MLP neurons of a small language model. Each row is named by its layer, matrix (gate and up: input weights; down: output weights) and neuron, and shows model dimensions 64-191. Each number is 200 + 40 x the weight over its row's rms, rounded and kept within 0 to 999. A neuron's up and down rows have the sign that makes its largest values positive.
After each neuron's rows, "fires in" lists the words (lower case) most often at its 100 highest values on Wikipedia text that the model never trained on; "fires before" lists the tokens most often just after its 100 highest values on Wikipedia text that the model never trained on.

L4.gate250,243,223,138,135,161,240,206,130,192,227,279,257,218,222,218,231,123,211,251,220,211,165,192,224,209,131,205,194,243,212,190,174,241,185,223,231,193,183,128,224,196,212,147,201,210,176,84,198,166,193,191,170,173,179,181,266,154,150,218,163,143,259,174,227,162,320,237,250,161,118,203,204,163,247,168,145,133,201,144,163,224,238,213,240,204,231,160,168,223,168,190,231,190,211,244,275,189,236,132,224,226,213,213,214,205,193,235,255,171,139,239,208,154,154,180,177,244,240,155,143,254,127,264,196,219,242,200,149
L4.up250,208,215,184,193,171,202,170,220,233,212,261,222,199,183,167,208,251,190,246,152,244,230,239,265,203,212,112,216,224,226,227,172,207,122,215,227,174,202,208,129,238,183,206,225,256,172,159,146,138,195,149,205,192,210,301,157,175,137,194,208,197,299,200,223,256,213,112,221,176,204,163,224,248,210,222,170,270,206,195,238,188,201,198,162,210,177,167,215,144,154,270,209,228,116,155,182,122,174,210,166,246,274,168,179,135,185,299,206,170,316,214,176,232,226,298,184,155,134,220,169,218,158,221,242,158,132,181,238
L4.down250,204,135,278,166,184,225,162,275,239,199,206,125,202,297,216,216,193,177,160,183,223,304,174,186,203,224,185,211,250,275,220,241,242,277,262,223,131,218,185,131,205,215,220,165,255,195,168,190,103,194,178,196,190,221,262,167,121,130,202,192,172,206,209,198,221,196,174,200,176,236,229,175,242,228,160,188,232,190,99,242,178,258,187,210,199,234,194,173,166,198,295,183,188,215,198,183,173,232,206,178,206,199,261,163,185,188,215,188,169,192,244,182,188,167,226,249,219,207,150,160,153,151,168,238,91,122,218,211
fires in: "it", "he", "she"
fires before: " was", " is"

L4.gate72,178,254,159,176,187,231,214,150,245,227,242,189,232,241,138,245,232,138,255,145,188,135,171,241,183,176,215,146,223,158,193,190,292,163,151,197,185,158,243,146,178,184,232,170,197,204,205,131,251,214,181,165,256,243,234,200,179,174,240,246,199,197,194,190,222,222,236,244,207,199,145,224,152,213,207,163,250,237,162,256,260,126,214,125,269,219,182,202,266,162,215,239,122,205,162,198,273,215,178,199,280,227,151,262,173,282,207,212,151,240,92,166,184,179,200,118,221,225,221,168,218,165,181,207,182,220,228,244
L4.up72,178,236,148,217,177,175,210,128,209,185,189,205,236,219,281,237,243,128,228,198,188,276,216,200,216,215,198,216,230,261,212,212,175,214,129,243,174,163,194,196,235,320,223,134,157,173,190,159,211,135,175,194,263,184,185,233,163,219,191,236,144,168,168,192,209,218,208,203,220,206,175,217,173,162,200,210,186,217,261,281,266,198,221,199,210,294,224,166,198,208,181,245,219,209,177,250,195,181,169,241,181,165,157,232,212,225,182,224,135,246,196,228,176,174,231,215,159,145,146,167,227,200,112,166,196,246,187,294
L4.down72,136,204,168,190,168,216,259,217,258,188,208,252,225,206,108,214,150,230,226,276,116,187,176,144,210,183,245,224,129,204,242,195,207,171,204,199,255,216,303,201,257,307,205,213,189,211,196,214,175,97,202,129,156,149,155,184,147,159,156,177,208,176,186,158,198,156,185,198,213,208,175,204,149,229,159,208,308,170,208,237,192,197,211,199,194,253,177,142,166,160,235,213,150,231,161,218,171,107,227,178,166,256,176,196,193,224,192,212,162,218,209,198,179,267,200,221,165,217,177,188,202,217,175,173,205,192,215,186
fires in: "it", "none", "men", "russia"
fires before: " |", " is", " was", "'s"

L11.gate260,155,160,168,186,245,79,236,267,264,194,192,270,159,197,197,207,150,206,206,165,276,188,277,294,164,245,195,210,195,228,220,233,179,192,225,179,194,222,208,152,234,175,166,126,193,219,199,169,259,195,130,146,181,237,205,165,130,208,193,273,244,207,226,187,232,191,242,177,233,204,215,93,226,249,209,229,252,225,187,193,163,174,129,126,167,215,200,189,198,202,234,166,224,114,228,144,198,211,163,234,175,228,224,198,258,211,118,133,185,161,199,167,173,202,181,144,248,200,257,199,183,185,217,120,237,123,188,176
L11.up260,227,162,215,203,215,203,157,199,223,177,121,229,159,206,218,240,203,287,162,177,253,213,176,203,175,130,141,130,179,204,220,143,247,233,230,223,169,136,212,237,182,227,161,244,177,170,234,215,182,167,154,234,272,236,178,229,172,169,122,194,205,155,153,199,301,231,158,224,232,254,304,200,164,194,177,180,200,205,122,208,204,179,241,170,153,189,216,230,224,256,198,312,151,213,309,161,171,209,145,147,243,191,217,213,283,194,216,190,226,168,185,268,186,172,235,89,260,183,198,187,257,177,200,238,161,260,232,202
L11.down260,112,189,178,163,175,210,163,184,169,147,240,202,137,200,197,187,189,278,152,207,198,211,231,222,315,201,172,182,164,195,205,179,180,225,212,128,234,206,199,205,237,172,160,190,229,189,140,220,161,257,229,193,163,203,238,196,172,189,159,247,289,187,200,185,123,221,259,231,238,229,203,185,176,219,181,237,130,216,236,198,228,246,130,200,140,237,161,226,179,258,136,156,209,124,177,224,253,197,214,208,164,231,271,190,144,110,178,214,212,132,231,224,132,248,158,201,248,198,102,235,229,148,233,176,188,195,198,269
fires in: "no", "none", "vs", "v", "d"
fires before: ".", "one", " #"

L4.gate69,156,151,247,176,177,249,231,219,196,179,231,197,209,193,193,222,210,124,250,220,202,154,213,246,270,188,230,206,104,116,181,251,161,146,196,216,221,119,207,157,199,266,196,112,164,156,194,159,213,207,194,194,309,144,233,182,191,180,197,203,244,207,167,280,201,202,221,208,244,191,232,139,200,247,203,213,177,204,200,221,174,261,258,211,225,160,155,130,204,189,123,152,222,142,240,221,174,194,201,214,216,140,232,176,114,243,222,151,148,225,147,146,164,224,260,237,240,190,182,179,114,208,246,91,195,157,200,196
L4.up69,190,162,227,165,140,229,220,236,230,201,224,176,222,217,261,199,151,175,148,295,158,189,209,202,157,163,211,239,160,182,189,270,191,144,246,147,237,225,223,210,212,153,151,192,163,105,172,169,172,92,167,191,237,199,255,197,233,172,155,203,320,217,189,191,205,195,175,258,223,223,258,250,177,176,170,217,151,223,189,236,186,190,235,222,217,244,218,230,150,229,170,170,205,240,198,144,237,194,210,250,189,178,157,227,244,204,205,267,268,201,177,211,132,168,195,207,275,303,198,122,285,148,257,270,215,230,201,255
L4.down69,150,151,204,238,215,162,188,146,223,235,237,236,219,185,204,177,221,190,189,129,280,209,203,170,180,126,189,204,88,181,161,197,174,192,194,213,280,142,201,192,174,189,218,130,196,250,200,256,177,173,171,111,116,164,222,188,216,281,182,183,268,198,215,197,215,189,209,205,180,175,196,199,240,205,201,232,174,186,149,227,265,222,191,163,286,171,207,243,156,254,237,248,209,195,273,217,150,263,192,226,161,160,114,172,236,206,148,208,256,182,194,221,202,184,234,164,131,161,219,206,265,198,212,259,228,213,152,135
fires in: "s", "c", "d", "e", "hiv"
fires before: "."

L10.gate191,174,251,229,273,239,147,187,126,212,250,214,250,180,307,200,238,223,189,196,250,203,166,245,224,185,206,231,156,203,188,223,227,263,202,201,178,142,122,178,191,203,237,198,270,223,231,140,261,156,210,186,195,142,255,244,168,164,211,187,240,148,99,79,187,285,218,212,252,149,213,206,181,267,224,182,227,163,165,254,149,207,151,146,238,201,259,209,218,180,201,183,225,235,165,120,151,154,174,227,197,223,218,196,155,205,193,162,184,68,218,170,264,173,198,147,184,213,204,163,210,251,152,232,228,176,208,185,228
L10.up191,197,231,185,205,231,182,112,123,240,165,245,215,183,234,216,142,182,199,167,196,176,179,263,208,211,218,256,247,222,190,256,245,217,222,137,286,219,208,185,213,178,186,284,185,187,193,130,207,230,223,135,196,197,218,226,236,207,198,283,181,185,98,170,189,225,218,164,191,179,215,133,158,277,176,194,201,209,199,264,227,216,173,246,301,235,180,250,171,170,113,204,242,189,185,160,167,244,130,229,189,104,194,186,221,190,166,150,220,136,183,153,201,221,156,233,212,222,122,136,233,159,227,261,253,172,167,207,185
L10.down191,112,276,195,258,194,258,145,222,145,237,100,212,268,129,181,166,298,174,259,208,144,319,222,199,171,208,177,222,212,235,222,153,259,231,230,210,186,199,170,230,186,210,241,228,155,239,220,130,188,188,236,204,224,215,223,185,177,225,163,181,135,177,233,255,222,209,117,238,147,222,186,188,199,251,134,205,196,195,185,159,220,207,270,192,183,148,181,214,203,234,185,162,190,216,157,213,240,251,206,146,198,188,224,177,242,227,235,169,320,202,252,243,252,233,226,187,205,221,242,259,171,254,236,236,179,225,155,229
fires in: "it", "none", "he", "brigade", "councillor"
fires before: " |", " was", "."

L8.gate320,164,192,150,274,232,239,147,180,189,297,115,157,198,199,263,212,179,221,217,207,200,171,157,157,284,215,208,258,140,245,203,209,299,208,176,156,174,216,187,268,254,240,211,126,152,168,216,190,183,293,197,184,238,184,255,270,195,179,207,211,228,144,220,188,246,296,224,190,220,222,224,231,237,243,189,226,234,244,218,225,232,191,268,208,223,188,274,238,229,221,214,160,251,202,265,234,254,180,214,150,135,127,257,189,133,212,183,253,214,166,168,244,231,178,216,239,219,187,164,206,199,215,232,224,208,139,255,178
L8.up320,163,184,205,227,230,184,188,204,185,192,210,142,192,190,147,165,226,211,170,201,193,201,171,234,236,216,237,189,196,242,168,229,209,258,181,167,179,140,222,249,247,194,194,228,127,152,230,223,134,194,173,219,186,144,192,107,272,252,221,185,261,193,244,240,129,147,211,218,152,144,257,287,252,175,203,198,224,189,250,255,236,116,129,235,194,167,182,216,205,129,237,226,203,287,185,197,207,231,160,201,215,246,212,140,117,248,189,243,187,195,264,260,185,206,172,217,210,186,225,138,173,141,160,228,142,183,210,236
L8.down320,168,187,199,200,188,216,204,286,223,215,105,201,228,185,245,184,214,218,234,223,201,231,202,198,169,217,156,231,274,250,162,209,209,196,203,217,173,130,172,212,247,98,179,187,149,172,247,250,173,152,196,232,206,172,146,199,132,196,203,214,120,172,203,236,194,155,161,177,223,157,207,219,170,144,225,137,227,147,273,213,254,163,157,220,205,188,153,205,201,255,194,219,140,195,194,304,161,192,143,134,253,199,201,185,183,257,182,194,172,249,153,219,201,265,211,179,237,176,205,192,143,224,185,200,147,220,207,180
fires in: "career", "who", "early", "interest", "life"
fires before: "==", " ==", " in", " life", " as", ","

L12.gate21,133,215,185,135,227,256,258,230,192,172,244,209,231,263,235,200,156,178,221,152,171,165,276,209,203,228,217,205,158,132,268,191,206,165,214,140,219,167,204,201,209,251,195,183,178,246,201,214,157,213,230,202,167,262,193,190,171,223,232,230,268,327,157,223,264,140,181,251,166,223,188,322,217,224,242,239,203,240,197,210,262,238,211,225,239,180,293,162,212,212,233,222,125,166,312,220,232,182,192,142,258,229,243,178,253,146,179,167,206,168,203,226,185,174,157,213,180,223,123,209,215,154,261,197,207,176,228,176
L12.up21,272,220,213,179,124,237,215,173,181,182,184,217,174,214,169,124,183,194,236,232,194,202,114,166,188,232,223,256,231,244,222,200,177,194,153,223,188,191,120,216,222,163,165,214,236,204,317,190,191,245,193,150,140,196,198,149,168,177,220,151,141,220,229,192,257,208,190,162,141,230,176,162,216,231,243,219,238,193,119,264,239,261,169,234,192,243,198,98,91,194,215,135,217,202,243,215,289,223,257,195,199,190,183,245,168,192,230,257,185,233,175,163,154,220,175,233,176,148,176,189,226,243,213,216,208,259,215,227
L12.down21,158,157,186,177,226,172,205,186,180,200,257,277,185,215,302,142,149,110,183,202,229,242,150,134,232,220,185,140,263,232,191,146,170,183,191,202,245,235,138,190,218,174,181,145,141,194,296,145,230,227,174,215,192,202,171,208,264,167,208,228,172,161,243,241,172,195,248,165,133,289,141,160,198,187,243,228,224,173,196,168,175,207,188,165,188,161,149,212,240,149,157,221,102,130,186,190,225,227,170,190,227,255,200,198,191,167,225,248,198,179,194,228,155,162,172,244,244,206,200,248,177,136,216,115,205,254,228,212
fires in: "did", "would", "could", "may", "does", "should"
fires before: " not", " be", " have", "n"

L4.gate229,161,184,173,227,204,247,234,232,199,246,188,235,146,174,203,229,191,210,227,249,269,148,179,162,164,254,207,155,250,204,207,174,101,177,183,166,242,217,233,166,205,292,240,266,215,263,234,235,140,172,309,199,191,231,188,197,241,148,269,185,189,221,237,274,150,245,132,207,181,207,213,265,152,186,180,160,200,214,251,149,147,177,144,218,179,242,138,137,278,225,151,212,206,271,217,245,166,215,194,217,171,199,260,199,198,154,163,163,135,300,200,231,162,248,203,212,179,202,220,175,204,185,187,238,218,206,237,253
L4.up229,115,135,208,141,184,208,214,244,195,176,206,203,126,236,196,236,205,300,144,220,224,175,205,149,178,278,229,182,234,161,141,186,160,238,247,219,137,259,173,190,172,306,206,151,273,180,218,214,232,168,212,252,235,160,192,149,106,150,239,118,251,125,266,232,285,213,227,187,197,201,140,236,173,244,211,209,247,189,210,168,209,200,127,247,183,226,221,139,229,247,175,229,186,218,231,220,223,140,168,218,188,186,160,178,197,219,204,190,268,260,151,131,178,183,159,179,205,220,222,153,247,117,241,246,211,201,246,128
L4.down229,227,232,199,194,212,183,214,210,232,115,141,161,173,177,169,172,198,212,192,226,239,238,273,181,139,186,246,113,160,188,164,168,219,256,216,222,223,221,210,123,165,210,235,241,220,212,164,194,239,155,185,176,245,225,214,313,178,200,273,164,241,212,178,234,210,248,197,226,136,214,211,233,200,197,219,220,207,178,196,239,244,105,161,196,182,214,222,198,252,240,179,158,173,293,195,207,250,264,223,257,181,178,142,234,131,165,136,306,201,172,242,167,201,217,195,182,152,184,215,262,275,214,175,187,198,208,222,214
fires in: "of", "chromosome", "in", "from"
fires before: " the", "os", " his"

L6.gate82,196,250,193,242,195,244,172,246,227,181,147,201,186,193,216,148,190,217,210,219,192,211,178,214,186,170,232,154,170,133,214,188,191,131,159,219,255,186,234,201,261,245,157,216,213,220,181,208,227,171,177,207,153,210,142,181,308,125,244,279,202,170,198,206,156,200,231,191,254,171,184,227,216,270,166,143,196,150,233,194,224,180,111,242,177,234,154,228,193,220,153,181,242,199,214,197,216,260,186,224,219,154,240,153,204,163,173,238,128,141,248,144,232,225,182,157,271,266,282,171,142,238,175,168,116,244,208,251
L6.up82,160,287,131,233,209,259,136,191,146,266,284,195,132,201,228,214,236,213,224,234,139,157,175,222,143,238,213,125,159,202,214,252,231,221,192,163,223,183,211,267,207,169,112,139,250,163,209,242,224,171,251,201,184,254,209,138,219,222,224,182,273,212,176,182,238,146,251,290,194,189,196,204,203,281,191,193,163,175,170,177,224,283,141,258,150,241,134,206,196,163,151,179,266,214,155,199,254,239,231,241,224,211,200,187,201,190,171,168,131,158,229,143,240,182,147,235,218,221,212,217,238,127,276,172,188,233,224,240
L6.down82,214,232,209,171,246,238,121,230,212,187,210,184,207,212,261,158,243,139,238,163,223,198,186,196,200,217,167,229,193,188,216,156,95,177,227,268,217,227,214,174,258,117,156,197,223,99,252,173,252,186,197,193,172,163,246,158,248,218,181,176,162,212,139,202,227,215,257,237,261,234,153,212,185,216,113,242,244,193,143,158,177,212,181,160,213,149,240,162,167,243,205,235,202,124,198,223,161,219,179,168,205,144,194,171,217,137,213,224,180,266,188,197,258,162,183,138,176,186,195,226,157,186,263,172,247,231,228,210
fires in: "is", "a", "was", "the", "an"
fires before: " a", " an", " the", "ric"

L12.gate471,223,177,241,214,192,242,224,201,188,216,228,123,144,194,219,299,100,188,217,172,256,190,215,167,185,181,234,185,175,206,160,189,263,188,231,235,236,186,197,201,159,230,168,216,172,217,284,158,197,171,244,142,223,157,180,160,235,184,180,241,158,191,162,198,231,274,184,176,177,168,176,274,217,171,143,186,185,210,211,282,240,241,188,95,213,171,196,170,221,195,102,128,193,180,234,234,263,209,217,120,192,165,217,230,139,246,234,137,190,226,255,217,252,241,255,203,195,289,161,212,214,147,169,241,195,182,146,202
L12.up471,253,241,159,277,155,188,184,195,116,233,210,196,186,269,209,262,138,206,174,212,203,213,211,168,198,126,167,218,219,211,246,277,213,295,229,242,269,252,94,207,247,165,219,170,268,209,205,160,235,242,151,132,168,198,203,217,115,167,179,269,253,230,185,153,213,214,208,232,220,256,135,217,188,171,182,171,217,175,221,199,127,155,184,168,209,215,216,121,195,225,238,231,253,167,246,202,201,168,166,211,225,128,143,225,216,228,224,111,158,177,188,215,175,237,139,194,188,201,231,132,231,185,162,72,237,181,190,244
L12.down471,208,145,206,219,189,220,170,181,140,235,205,114,163,202,240,253,224,239,128,210,196,240,185,202,287,215,151,220,199,226,161,220,147,221,169,250,227,199,189,198,211,191,196,212,252,205,229,211,215,198,238,189,156,214,165,224,124,241,208,213,164,215,192,125,203,185,94,151,246,228,182,250,171,236,151,189,192,219,113,236,184,196,175,232,210,169,227,213,221,186,261,194,279,116,187,216,216,212,228,186,270,231,142,274,159,243,237,225,195,132,166,148,229,236,198,179,161,262,199,205,200,124,140,140,234,223,110,201
fires in: "known", "shown", "to", "referred", "well", "such"
fires before: " as", " to", " in", " by", " for"

L7.gate334,206,154,205,132,176,246,114,117,262,222,190,175,168,216,189,237,169,228,213,172,194,153,241,206,263,190,224,195,199,148,217,193,128,156,171,233,177,141,206,173,177,150,189,204,198,222,208,257,150,275,241,242,192,226,162,160,204,207,136,133,214,151,160,122,164,198,173,117,248,246,279,238,267,197,235,177,217,221,181,186,190,142,149,222,207,217,220,246,301,232,230,182,288,184,250,175,183,179,247,217,234,230,230,101,200,165,190,189,232,194,247,230,273,208,193,149,261,214,218,179,233,215,220,270,192,243,205,161
L7.up334,215,200,159,209,158,165,173,151,213,165,170,216,159,193,180,230,204,230,202,173,191,164,214,202,269,167,149,137,258,188,260,149,114,151,278,157,189,109,202,231,178,173,164,146,191,203,203,122,244,226,168,252,135,266,295,240,249,160,154,142,177,227,234,206,192,166,262,196,191,141,221,260,165,193,221,200,204,139,223,178,212,151,173,166,103,199,149,150,250,293,188,147,195,124,252,189,218,239,224,221,199,293,223,171,119,202,220,217,181,201,218,171,255,223,208,195,176,267,270,192,239,147,249,144,138,211,236,221
L7.down334,111,248,140,180,193,233,194,187,197,210,198,209,190,163,245,177,183,199,216,193,230,282,183,237,234,156,202,207,180,260,190,231,176,190,129,225,279,146,212,180,149,79,158,157,195,112,189,150,234,194,180,174,249,157,192,139,205,247,204,217,175,176,217,209,205,230,177,126,227,201,201,208,253,214,184,152,167,205,192,190,199,232,59,198,221,223,243,271,185,250,145,205,246,225,148,229,171,208,215,200,220,152,270,150,235,178,215,200,179,204,167,228,229,230,264,200,167,236,185,185,128,235,172,248,181,199,166,252
fires in: "that", "establishing", "to"
fires before: " the", " a", " he", " his", " it"

L13.gate55,174,236,263,177,258,257,208,213,220,199,207,180,161,182,210,190,175,254,164,203,182,196,164,189,165,163,146,127,200,184,182,153,217,191,256,184,168,234,158,207,212,196,161,183,281,155,264,237,209,212,197,178,141,151,283,156,227,134,188,187,167,264,284,182,199,195,347,227,253,196,221,147,203,193,160,188,162,200,207,254,188,190,72,247,178,268,208,208,205,233,208,166,268,267,177,239,172,245,185,228,118,197,231,218,220,211,256,197,187,196,192,196,198,228,192,225,224,223,169,185,133,167,185,239,150,231,184,184
L13.up55,168,204,220,173,149,181,175,170,213,184,200,201,197,218,257,261,198,279,174,263,181,242,124,248,146,215,180,177,277,186,179,209,200,142,242,239,175,209,184,215,198,217,179,255,326,239,188,148,210,241,205,189,205,253,235,172,213,194,210,231,241,180,201,134,172,270,208,280,230,220,241,153,224,173,198,164,216,188,243,260,278,196,151,199,205,191,219,143,113,283,178,212,241,193,191,231,270,155,142,196,179,188,262,249,156,196,170,207,155,241,305,256,193,187,194,130,164,192,206,195,106,153,231,174,188,175,278,169
L13.down55,125,141,256,204,174,262,273,179,274,272,133,126,165,197,166,225,191,260,218,179,226,359,212,161,239,209,240,156,136,247,221,222,160,183,234,160,238,146,169,180,198,199,129,241,160,211,175,195,190,163,225,195,210,212,198,207,140,186,245,214,240,227,274,162,157,158,176,142,279,201,194,219,176,228,161,199,201,195,260,185,185,181,164,216,241,183,156,206,237,227,227,164,147,195,162,262,191,195,191,201,241,225,193,248,276,221,158,212,240,205,166,205,184,228,159,175,238,189,202,235,241,222,213,230,158,195,161,168
fires in: "by", "of", "at", "with", "including", "to"
fires before: " the", " a", " T"

L12.gate429,245,269,248,174,222,244,208,186,215,187,176,145,224,224,164,181,171,171,252,200,189,189,223,114,230,270,247,151,153,213,186,175,168,191,167,142,189,184,192,189,192,144,177,200,175,177,231,171,219,182,243,243,208,229,149,179,226,158,253,148,239,261,137,212,247,211,288,240,219,105,201,154,234,219,248,165,234,285,148,221,152,215,121,173,185,181,207,169,217,179,177,172,271,267,222,237,178,183,167,176,225,148,175,195,150,218,130,215,217,174,227,207,169,194,230,173,167,158,243,191,129,178,161,236,180,220,207,178
L12.up429,225,267,244,248,229,149,151,210,168,177,208,129,241,162,195,153,155,200,214,198,254,219,265,188,222,224,210,198,212,132,196,141,156,182,224,229,253,195,206,142,212,98,179,213,218,210,131,199,196,236,238,197,157,259,172,261,274,175,193,129,210,285,197,250,224,164,149,246,217,257,170,173,245,170,183,184,256,260,157,280,163,271,130,148,164,263,242,179,244,210,228,201,196,165,220,185,166,186,217,274,168,184,185,238,136,196,191,307,170,211,180,198,194,194,288,115,138,167,110,200,219,168,236,187,240,201,198,236
L12.down429,194,175,245,138,181,197,232,209,177,306,160,106,205,214,246,223,197,283,246,173,209,309,120,135,109,160,168,148,160,183,162,226,172,245,208,188,162,203,208,243,241,217,109,173,197,149,230,132,153,189,225,175,173,241,148,223,262,230,222,195,227,233,156,235,233,223,244,165,166,202,132,215,187,214,184,200,228,176,151,175,162,162,106,201,160,141,96,264,170,110,141,226,225,179,182,209,228,162,202,180,218,242,202,187,271,133,194,151,230,112,200,177,228,247,193,209,240,226,224,174,222,197,163,250,203,253,225,186
fires in: "where", "when", "because", "that", "if", "though"
fires before: " he", " the", " it", " she", " a"

L12.gate349,200,249,200,130,209,132,195,192,271,147,197,229,195,234,207,273,150,155,169,134,209,124,264,208,269,195,242,189,151,237,239,139,114,208,232,235,166,213,266,212,186,226,216,252,223,234,187,173,261,209,290,199,228,232,220,208,198,213,204,143,222,157,239,213,248,181,202,198,207,195,235,221,129,267,231,197,164,164,262,203,246,238,174,257,161,187,215,198,234,251,219,178,267,251,165,149,251,108,251,289,250,209,106,236,185,211,250,238,245,195,171,164,236,187,195,155,187,236,221,229,202,238,221,229,115,138,223,174
L12.up349,224,178,208,178,150,168,208,189,160,205,173,199,160,199,158,229,266,164,213,231,152,145,231,211,241,197,203,151,177,214,188,104,246,169,311,224,149,222,226,245,241,264,189,211,207,285,206,208,200,195,233,168,193,155,119,193,131,225,206,213,224,199,140,190,256,273,291,276,252,121,194,251,168,166,153,159,183,165,250,197,208,157,236,186,204,186,223,206,181,199,173,190,145,219,205,175,206,255,262,206,125,187,247,153,188,244,174,207,202,190,234,133,248,243,204,227,240,235,180,159,114,199,172,274,206,235,238,240
L12.down349,179,236,158,177,211,307,266,239,215,222,250,210,234,163,196,193,167,186,138,218,233,233,264,247,202,269,184,268,204,155,237,185,115,245,223,191,174,212,209,220,154,236,252,213,217,150,188,170,105,193,209,169,210,206,211,179,248,235,148,129,172,218,226,184,223,208,219,149,169,196,276,184,126,286,254,269,244,239,229,221,185,189,120,272,195,258,212,231,192,221,180,239,194,186,147,181,231,223,256,225,236,224,155,195,250,200,172,165,154,166,178,253,212,217,194,154,168,184,254,255,222,131,218,188,203,211,177,145
fires in: "of", "on"
fires before: " the", " its"

L6.gate473,230,253,192,162,162,200,237,208,195,161,153,181,185,203,223,210,193,235,184,175,140,192,174,219,273,179,206,147,214,243,174,194,168,172,206,214,220,213,245,232,158,273,305,248,185,265,240,228,241,244,282,233,172,224,114,225,283,162,220,197,141,164,257,152,190,219,275,235,156,195,217,172,155,181,207,213,201,226,165,189,123,211,166,243,198,256,197,196,251,241,236,150,132,160,203,187,252,236,224,301,302,200,212,141,196,319,222,183,229,285,184,160,175,199,129,214,149,229,180,189,229,235,171,265,201,206,204,202
L6.up473,253,196,125,203,226,219,283,199,211,125,158,213,180,247,259,211,183,191,240,204,195,193,236,136,184,281,205,150,220,217,233,218,272,156,249,162,255,209,214,198,200,272,288,224,158,183,302,194,267,139,245,206,244,182,215,255,263,228,201,262,188,146,241,201,200,212,241,172,144,174,232,192,238,182,177,226,216,184,137,240,196,166,186,237,194,230,230,192,213,203,185,148,171,148,206,151,206,177,155,223,167,239,173,201,196,157,135,261,229,223,168,178,179,215,106,272,194,202,245,223,153,178,163,178,192,243,180,206
L6.down473,257,168,241,237,193,207,215,216,189,114,233,189,218,198,240,193,213,175,237,201,216,240,217,207,150,227,171,266,161,216,151,127,174,191,225,169,148,249,217,220,185,201,211,198,190,164,165,219,210,184,232,107,186,213,267,137,203,195,199,275,179,168,314,155,248,181,181,214,183,142,274,148,225,215,158,227,179,180,212,220,198,241,182,230,255,155,220,215,186,147,245,140,201,165,151,183,159,238,191,229,195,154,220,231,163,175,205,261,198,213,100,206,149,127,135,279,202,254,237,160,189,256,219,217,218,208,269,228
fires in: "of", "from"
fires before: " the", " its", " them", " his", " those", " which"

L4.gate262,248,122,184,234,227,274,188,206,187,268,238,183,228,178,145,228,231,269,244,215,233,233,251,170,259,165,214,196,124,186,223,150,190,244,230,163,202,255,165,157,185,177,178,202,201,174,174,235,83,148,125,200,152,165,232,195,202,119,157,225,206,221,235,146,222,217,242,287,198,189,155,190,146,163,259,205,228,157,226,192,170,253,196,213,130,182,185,181,199,233,167,149,225,202,225,201,207,231,175,171,173,199,287,148,203,213,217,184,256,195,210,248,148,142,218,172,200,193,189,175,177,192,144,197,274,239,203,179
L4.up262,113,192,179,252,166,258,111,239,168,179,198,197,196,207,130,217,162,152,268,181,196,247,169,201,216,173,213,192,115,224,172,227,236,266,196,164,196,155,255,240,216,147,258,232,172,242,242,167,194,266,231,246,220,150,289,285,219,243,174,268,253,158,167,231,246,186,215,248,200,251,200,161,119,217,222,173,197,142,228,178,164,180,241,248,230,201,238,227,274,157,213,228,198,223,136,211,266,170,124,126,186,168,241,243,158,169,142,130,275,184,176,202,175,246,201,185,225,248,189,177,225,196,180,242,136,205,147,222
L4.down262,163,174,154,283,171,275,143,275,178,225,225,157,187,224,225,242,176,220,184,210,197,355,214,217,194,165,235,159,137,179,224,251,242,186,220,173,149,169,220,221,263,188,215,213,146,148,164,235,189,212,159,165,239,164,285,176,158,210,237,172,260,143,239,218,215,187,216,215,208,221,219,146,149,167,172,234,236,161,265,234,191,209,250,235,230,213,152,275,152,227,195,213,184,278,261,241,187,184,140,192,184,172,155,141,165,244,161,264,164,270,220,214,279,187,153,191,243,232,209,188,149,201,138,202,151,171,220,125
fires in: "career", "life", "university", "genus", "family", "background"
fires before: "==", " ==", " of", " and", ","